Part of a small language model's weights: width 320, MLP 832 SwiGLU.
MLP neurons of a small language model. Each row is named by its layer, matrix (down: output weights) and neuron, and shows model dimensions 0-159. Each number is 128 + 24 x the weight over its row's rms, rounded and kept within 0 to 255. Numbers have three digits each. A neuron's up and down rows have the sign that makes its largest values positive.
A block is one neuron, or neurons of one layer that tend to fire together. After each block is what it responds to, as a language model described it from the Wikipedia text at the highest values.

L8.down16:136109172162129127114118133137144139163148129153141147117109118101142120180158121140153095122114114119081143073116119113117116145145128081098134163105140053110145210150160131123098161138134147163120135100167139104122097126132115186136102109129148130140142107130122157097126146109131117115094173100164135096156113135156151146113123173132156132133131125144139108132144115092139114124110128154118119098124101136128141139168160171161117119117149137146083119164117139112077125142115141
L8.down28:072064122128158147130149100088133131112135131149110110137150135113116130126134165130102162126105096106106099109143104110107136135175072097098156100147152023105124129089123089143149139093123154139119096094139137139100092141100133126110123128101139161109136112133103148121135146150092157121114142142095112096147106111140098139133130129142148129118182142114124088119194114120153142109140122168087109113146129122091100098124137144168131142135102152119120081127113115138127100120141119
L8.down126:085129137127142093195120121082133148125140197167081151120126127099105109130091129148156124109129115098114131129146135165116133163109124118105089127129155125153123159155131123121124103130120109109110126122158113138107103133103143099158076142119082101153132134145155130125103105079112117147163160171150130138081107154152112111150118138076114127128096109123122129150085130132098128131132172099089160148133116102117139104111139084120161134139104138154159155116142134135151130184159143
L8.down176:075106141146070145115124095130121102139093146108118075140140114120071106126122157128153078131092126121104112124129143126103149103140159118144121110146121182104123150101108110152095114110098143171142090127124124118119111151143158118176160139118110137113114156130115146154153123129146156143099126109129111148118162108113122100117120102153081120098135126126102110131068122085081103098116147091107122140101131102109121085096075116138127127127142117127123090143140144121117106142114111
L8.down346:144099146165152153121139143094122131094114176110147155144115160080086093167138164135120124117109138104097125103142126135165127137125098117136106112137139041135115125107111118162140170135158139145135100074078134106141145134093132120074138134148122164131140156117106123125143132123169107100107127124143171157120116117076132121168130114184141127140156122149125128109134084072150124153111096134163119135102133164090184137089110146114154090148124144107145112147111154140167091114141147
L8.down374:119117118106167120150103144143183116150108125132122132128119136078154096145144108160137127124131139186142122102132095161140153127131115103120148145088102123130123137175110146136107116144116129123160144119145107101109174150137130100093177136147135114155124127149077109098106148093138112069094098134102133082110150141115112122123168145142123113092122072138125105135127105135167084142104152162131093131140140124104148134129113114165156136148138107140108147152097153141156105136148124
L8.down390:138112163152130107129115156125124156133150126138115147127133129099109130148139126118142097115122121138082122138093095143155119162145119138116115126092128019152090158083120083133093106122105118134088113118133146120128102111145104158117126135139138151149109138134111120135141124098112087178089183113147150124125113149133139154154146111101124117131169104132128121105138122134101110113087128168118081162128099147198115147073151148142141118128118119135097121138129148156127127124104100
L8.down438:081101122094137165130148146131130151128133108157118153131139111153122138114074149139113108147138138102087117149153178118112145150140133091117137112157162019106091138123122121158104125143130146130115086090109146117111081135099105116104162145106167143110155147113116190101128154116139130133105138106154125139164114112162137151159123116125117159132146146121090159126127136118099142122129147150118165114117150136080123087085137085096152114171158123103099124115114160116172081141148111
L8.down472:156135138134090123143126137146123094088135140127147139146135099151116152099145119131163134124133094110108082125175121112157125144138154095107110119118148074107086164165151166157105139167110133120133118129118131079123107142122153131179126138116151079149123141113124151109182132141149175118130124103086132142185145119124104136126073118127155163132112139146157091145090095099118097121108141128103141093103129140122145131117162116120140139087132108096123141154151111159126097104138095
L8.down483:130095120128126102118113121134111135128165106123156129129103121100135109131130122156110120125136163125132091118113125109156135115127098154127074170139145119132111092112142144111115138164108133115104103117147133082134142091145148125116135095086120154159154138097061087109112165149179138122131132135135143126160100097105137121131134109171129176120186150145130080130152092174117123145094109177127120126091145102130117120124152136118108108095163113174120161138132152142116143125146128
L8.down492:099128154134137140141134134086159132108137116131082115115106157107156128156073185130116090141104104117098128123126160112151143163146098098137130149123123092142091131146093119100113126110168125150141116162147155089130144143119073175129100150078127114087128129145105095154127156142155169081137106145142129118121137163100087095108179149104119094114095141112145132163153161163143132151132148121113148132130130119116129101124115063135149095137142115118110105096148143151109117146120128
L8.down493:073124119161107176086144146096128138115122147128128126133123136128060113122117137114129109161102095143129061154114146118120099108180169171152125163145081146139128141065082127110134154114117138132154102086106150147159128141101129146142154109149160134106086122109178179126171152108132145118137144119145107099121119144087119102121132086079114140124172120129184138143144148126115112109137121114101127109138116123138154140142134147117102136132104099088114122140119151135133127158132147
L8.down505:135113150072152091120145127120121111129116148126115122127113153084119160165167169111143136150116116159102103094120135121123108135112129104138125092111178076119137151106130124105100127088099080147176148159154108144122122174118105136120135154110102129116125107158128104159142149122131079092107200139108165108128157154141099148154151178145113151116089179116123102119164099107141125111149161126126156143154177103158129130134068157123117164153139093083132085127111104137144109146116141
L8.down593:141135103135101121105143111146128134091132140093130119133152120122119098116078119151149134093117072110127121168146107150121130158149134151132103133098110100132104131144125113103105137128177167097065096100171133150149132105113135173088170129106145118111152144098121133107116101144136081122139106139136143100192156130170117119076136134131127164150164138157122112083156151108151115103120156139111168076159073149106134138148157099117124126111113153144162121143135152129126094132130155
L8.down682:104117138111121171144138124144137121187142099123114167127153109148062103129154142119111110130108149138138134152077142108116160128094129105142154139167164175134113143119110149141147150123104136167148148145148141127172176166127134123129144130148094131128163122108101105141140153165116096113130166113158117119126154108099123094130093147100132145086132106105141108130098136105117121172172093152141090166099155132057176123109161170184119145101160136151126143114121134166155115134136101
L8.down763:113076132141110151136128166116118141164125101094084164166133109138123110151132157122115166102119101170119083141142142149178158136083132146142146155116137064094144124090130123150165181146154158093108123116180121143164095124069099132142124095148137106112128091162108108136108112125121158178130110151099102148162114143146181122145106122083107118150136115124146113084113098110128110140141146180128144090122122055119099149141140162125131120122127104127130166167153112144173123138137102
Responds to: Compass words and word fragments

L2.down74:133128149158139126099145122105114131116137121122151196171150155106123129129111132116060110110184187154131112123177127111115139093199127126122133121140120131152107139111099156085109065087157117121101115150154145151131099128185117130148120123154127102161128118137133114110127139100149070140155129108140104129141149096091154119109116180144105104111134146104118133115143143119103106146105123129161111117100142125101160128129110108125079153112147114160132116203094119114129123118135118
L2.down387:121126142144107120109163120159109143137102134136095138121138117139129121130140111149126142150100112099147122129123138121109150105133151168115128115137145000144102125153137124147130079121124101128113131140110129115075147123131100152103151145125137179125149137147103176133138127132146135150122107141115124177137154166125102124125136128140127133129156168157139149155133149154150162108147150133143127123144106151154117122109156125113125133138132130104139132096130127146131133158105135
L2.down389:157123129101160099143122155150099132108136114127104138122075144103097152136113112121128106133078128114111156097140171121128120144111149122100145121090147050138147126144134125112155148141089160122143128079159152124064139132151164150127116109077149124153126147090154173126152129078114128138131108117145107119109160126139128128168082106119127134117106112124164102100101127161117141167071169088117091117130165144121138111125131133166120061139134167107152125152081124153154120106137109
L2.down796:136114171152127128103130106168166134137156155100121126137148199174126109173149136149127146094128121150110148140138159134128103122147160142136109127134154000122145106138141136105090168134116110140137112142145112132134124129123140137125112160124125111114122154110128153147115165058137116128129126134115123135146149106126102106119116089106114116141169114157128114109131131152096117146108138133140120117112129131145123083129110150094181117112109082152078116099189100137143120150170130
Responds to: Mid-word fragment tokens

L4.down283:146146155157135109123130127147102111141106133089149124150114116102145143141158142143143087103123102123154162135147120129128118117144104148133136138173143000140088131132143114129118147113110126180131112139130120139144128091138112125129122118164151134151133112130117133120098098076145164125110102118167129136120150114160138078124139145118119155118134167074128140149095143115095138145131130143125099148118120106141146137134134151126143119127115146107115143147125116120128150128154125
Responds to: Mid-word "ort" fragments

L2.down116:110087105140159141100128103130121095120146121129135168094102109122154167092171132091142115109137137153122159137146122127117123128180116107137130151115167000160126079084133152115121103158133134107148131094100145132106108133145116124124156114119127089144175160123116135168113091099156122115133134131082079132146096113098138139098121110087176105124083108140129104111158092110129139131143127137122098113119149108144126134134170133136136130106106131140165150146142148122113136123111122
L2.down485:116111152142125145147132090129103120099159102148162126166120170098103115101108104105126115184134149137085116130089130125121136145119129121156122131142127062134120095142113113084107119147111106132125138139102108129119167108123183126096122114118116112168171110118131149121138091174150126157140086118117104101107113219126129121134161118136078161114085118149119128111085123117107130152147149128116146174107126096138135121105115108108153115113132124134106156161111102146173101135156101
L2.down547:124137123132082134138147118105108085120148155162135118100143097149130120118174138143105131111139148146118119132105084141134165141123183139129131093150112042116140150159138154140151104142116110125113134124131156066125170109188150131177122135110078132090133162121106102065125109117124085119151114098166094128074160135129079112126135124130111125100126112109136164143131139128110124151192092145157109131171140167118111087142126111116124115141136109124089138146134119118145100164132100
L2.down738:152114109058142119125086137091137144157115161109101158095117109095149175113173113157168156115152133141127119133137166148143075120100140133099095133123107000128144151161105107146091127144124146093189132168139117126103158089149131135132154137121139138101120097096117141153152137156144103137102111113152128171132111122147129136116135139140150139111150110122107157125128122123143151121140161134129112127128115151108123166111137155129069121145122098096146132130145131138151103166111135
Responds to: Mid-word "ab", months, directions

L4.down755:120109168087125129083108156134095099150125147107100150145128079135111137130138150163117098144124135113123124121104133160159137083070142119121142143168124000120135124136141149137148155098143133126098138139126136130141131156151123142128172096159147140128106137120143109102101124148148142161155116127131139122135121132148108132158120136127124116127165142139155129092140137124164134133141128135139128085158182076141071095109118171097127150147063099122128114138106072117164103123150110
Responds to: Mid-word fragments and headers

L4.down32:080116170103137085145116143122125119144128107091133134103137121131116133079152150141090131170143144148116166144159063103103076126128143160101125142105142169092097149134111120131129100107116102234101126161146126102150138130121124124120201149097137082152143124112131139124112117134138166151141142134111120104164118145144125127089106097139151093081138134143131116146121098139114123128120135149124134144152110112115115110098149100129122152123155133136174127133135140155134126081103108
Responds to: Mid-word letter z

L8.down14:117188152093098187099164123155130156115104106139116131126128121142173128159113132157137141117129159137148104107133110117160120122103114109147139149092132149100142191121139125124071132181098113158126139110142134154124149123131092094173092118133145099114164160129092132143118147136132075145121088105098133114125092129104122122111126106132111149103103102164165100158188193129136135143172134119129127182133132167122121098175125155165144152112121087092124153151092132140104126122101097
L8.down108:123182121135187146190121121154124140135148113120126133103107073140111150112146085104132137161104140123131088094133125175133123139100134140129139142162161039149144108125122122149122135105146107135171124167144129188154080142135103137148103123110150103149153107136087132095109103157129109176102153120104142135147137117115137127098125137106137144142071123136114129133125180138119127140080117114131121073144112129150104132149098115089165114115111127164135115121175110154134156125125152
L8.down142:130161137151182132130155141113106169138146152151112136102125141089149145119165109136105154150098126131115132165136146134126122121105104085125172109140150000121160166110141090123117139156129107107127078098135158138121160100107147120156109120130109114118121140141086129138102117148129152145134183109114159131137103104139117129153107144119092122110143105118113136152145086098097148149138157088114146110109099162148108062091155169087103123106139121117130135087149121137143116145124172
L8.down154:133139120148139092109137147143085165155134108142105138142109135098090116151135140138107134139121084114116109142128122149099152122140150120139136151177131021160118125118140115123155123142102142188124142155116156103119171132105091153149142133137167104132125130106089122115137136104131099130123133122142127113082162141127088107149142121173142135127100121110133131124096120143130097162128123130107101100144138132155163125100181178147153121150135142186096142138143141147111136096137113
L8.down197:126130140113091134149114147083150100176133101149125143118155143164139164136155124136103124099159111132124134193131159119120137155114152107149128102113106003176110105155110130141120164111119102141135128126100147112116130103106135146136144126129126097146151133140122102172113125131105114119127190106116152147164128143112111146117126144144087121131156164141108141089143144115075129173106141157115133136118144150117147119150129135126096141167100104163119112150135128192126120150135076
L8.down313:122148130128144115137112138145095133081141122103107134127163114142132112107100171099105117158102118069104102119110160139138133143099113166126128154163146000137128132140086131118118170124159118178114086130122133100136185132115140090139135133144161157112146114108106142175149131161108113109140168129123132143144136109137123113152119161100178143121101130140184121124137139111123146160142155103157164119133131125134125088108193145116112104130103130124162118124153124155132173142130112
L8.down338:125154123132124102141161125084124174143134139139150115096154123111139119178118103148150127134136111135120119138106126120132120120162138132135097132098115065141131152134118105125141161142180079086090109131147173105162103121105103145142083166093049129126158182140146096147097123130123155094135131155114123137133130135138122109149119146120131139132136137087115163128132134134159150110172141180115125128119150120123138134109152142142145142138132136126134076137100120160089140146147118
L8.down459:097129106118125113128108117116153131126149170149140123117146130115116167133110132144079156135201097119146123113172141104138173142123156138096122108150125054132126146136131109103129123139102131128120176133148140168107080138117144085160120088124156129102124156136142182094117117118140081119109167143135112149074155111100109159116090081157131110121138127134117158116160100132121134094093143132149171102130131134150094158122089075117125102100142133127136124141126085106177168150088155
L8.down524:104130104112115134127087137075120097158158111129136152120117111086097123150129122142105103126114106140111126098120103109102145146100104115204128125122098138140152139126138113174152104073125145103134118105161104143149096145077134122105098158145182182091135153122127153114106135134123138136136150118144129127129125165139120135108141127116111162175153147130077150152106144123094101155127113071133144116088112148113088131110141136146098135129091195150148056097136107115114103136156169
L8.down543:127125179125146121103148107115105137117126135081080108133101166143137102131151141114106088157121159110181155117147124071130149107144135159170120137174101130094100151110124145128159115158160120116159108115135144086160169162092207145146131111165134153144129091085117101139128152081092107163153138118134178140154132074120113120119144156114139135128118114143132142156142077127125125113089150140138125138108098089120124129094139150162122153128103152152066163136163113096136154156119152
L8.down550:117131095098152144117134146108151131127149124115157131082129138108122162128124115130117130112070130084100125126122157134146125140132096110153075112156153003163112207102126117098143149121136150096163122098102138165110115163088175109132116138105113114106111103112151137135149116137151118108076188136111188111112107170127101153137155130105129114134129174133108143156157128129122170129100112111122088107106119124111128135133136088108127115133104099081141118126132144107146163108147097
L8.down563:096084148098161124152139143158164143148172112171148113100121106130162083114134093108145123146112133136158157126126145103116104093147130105151105116118164000145120156160140115125107105126136147137104106169118142077132145155096157136107141040098147120132130112141134137109160074100110117150091134121098152157131153113132138147133109143137115138146154116183107132132141124124106104122110147138115120144122104125090145116086151115106148141137109154130120117126128153147145137136128157
L8.down687:126123116171158093155129105138162174115148116156120118115153146122151113136178120119137074106103091109079165152122154103129162085163106126114128150154157025157128161111121123117139144110137083109114120141130111116116135119133159087155148121075113097113143135141097172119144122134109098171143108094143130141123133142119086144124146147113110123069098097149131136121089143096117115140146154120101153137172156142100141139129121114143129117154131142115136178093152114118140145129101140
L8.down752:135135148123099127139132137121160126116151111150087133169147112115145112148108137096148153146139101140147110131157089157155129140107154095084144117082159030132140123113120098133159112163166102166119122133097118114112105110110125098121074147123124150104115128142105141153108133097107081147107158116141177164125097157152176135129090127126129112158129111109098155090123108137151151091145146179126134136093120101077149124133159139127114169144132142097183133102133127113103112117131104
L8.down753:113128161114107142118108189116147099123134109125107134145143138141124143108115131123121091105108161109084129119116077140174098124129158152141125096099143164129193129143112147119145099178144084143110167112138133084115129135157129116109130132112135119102171116153169129111149140143125097117124141124144119140080130112144117104154126108111154107163156125134134109146126152064135089145111124137161128120154096144153135143123117134135153108151090128108133161146123110121106103061098138
L8.down772:117071113090136112157124168132190107130176164074128132129118118113161117106168123179148131094094119133149094129167146129159138073105120155086124145086125121162111148137129135104126146153092127165108112154125123158143087146095152138166132140102119110166134094102133175138113133136141156155089119123148145133159100198141134112134128094122134134142166104145160076172144115146131076167129142118134169134147109107172120139133149164164131107110120103136141123120090088177096147176125127
Responds to: Proper-name final pieces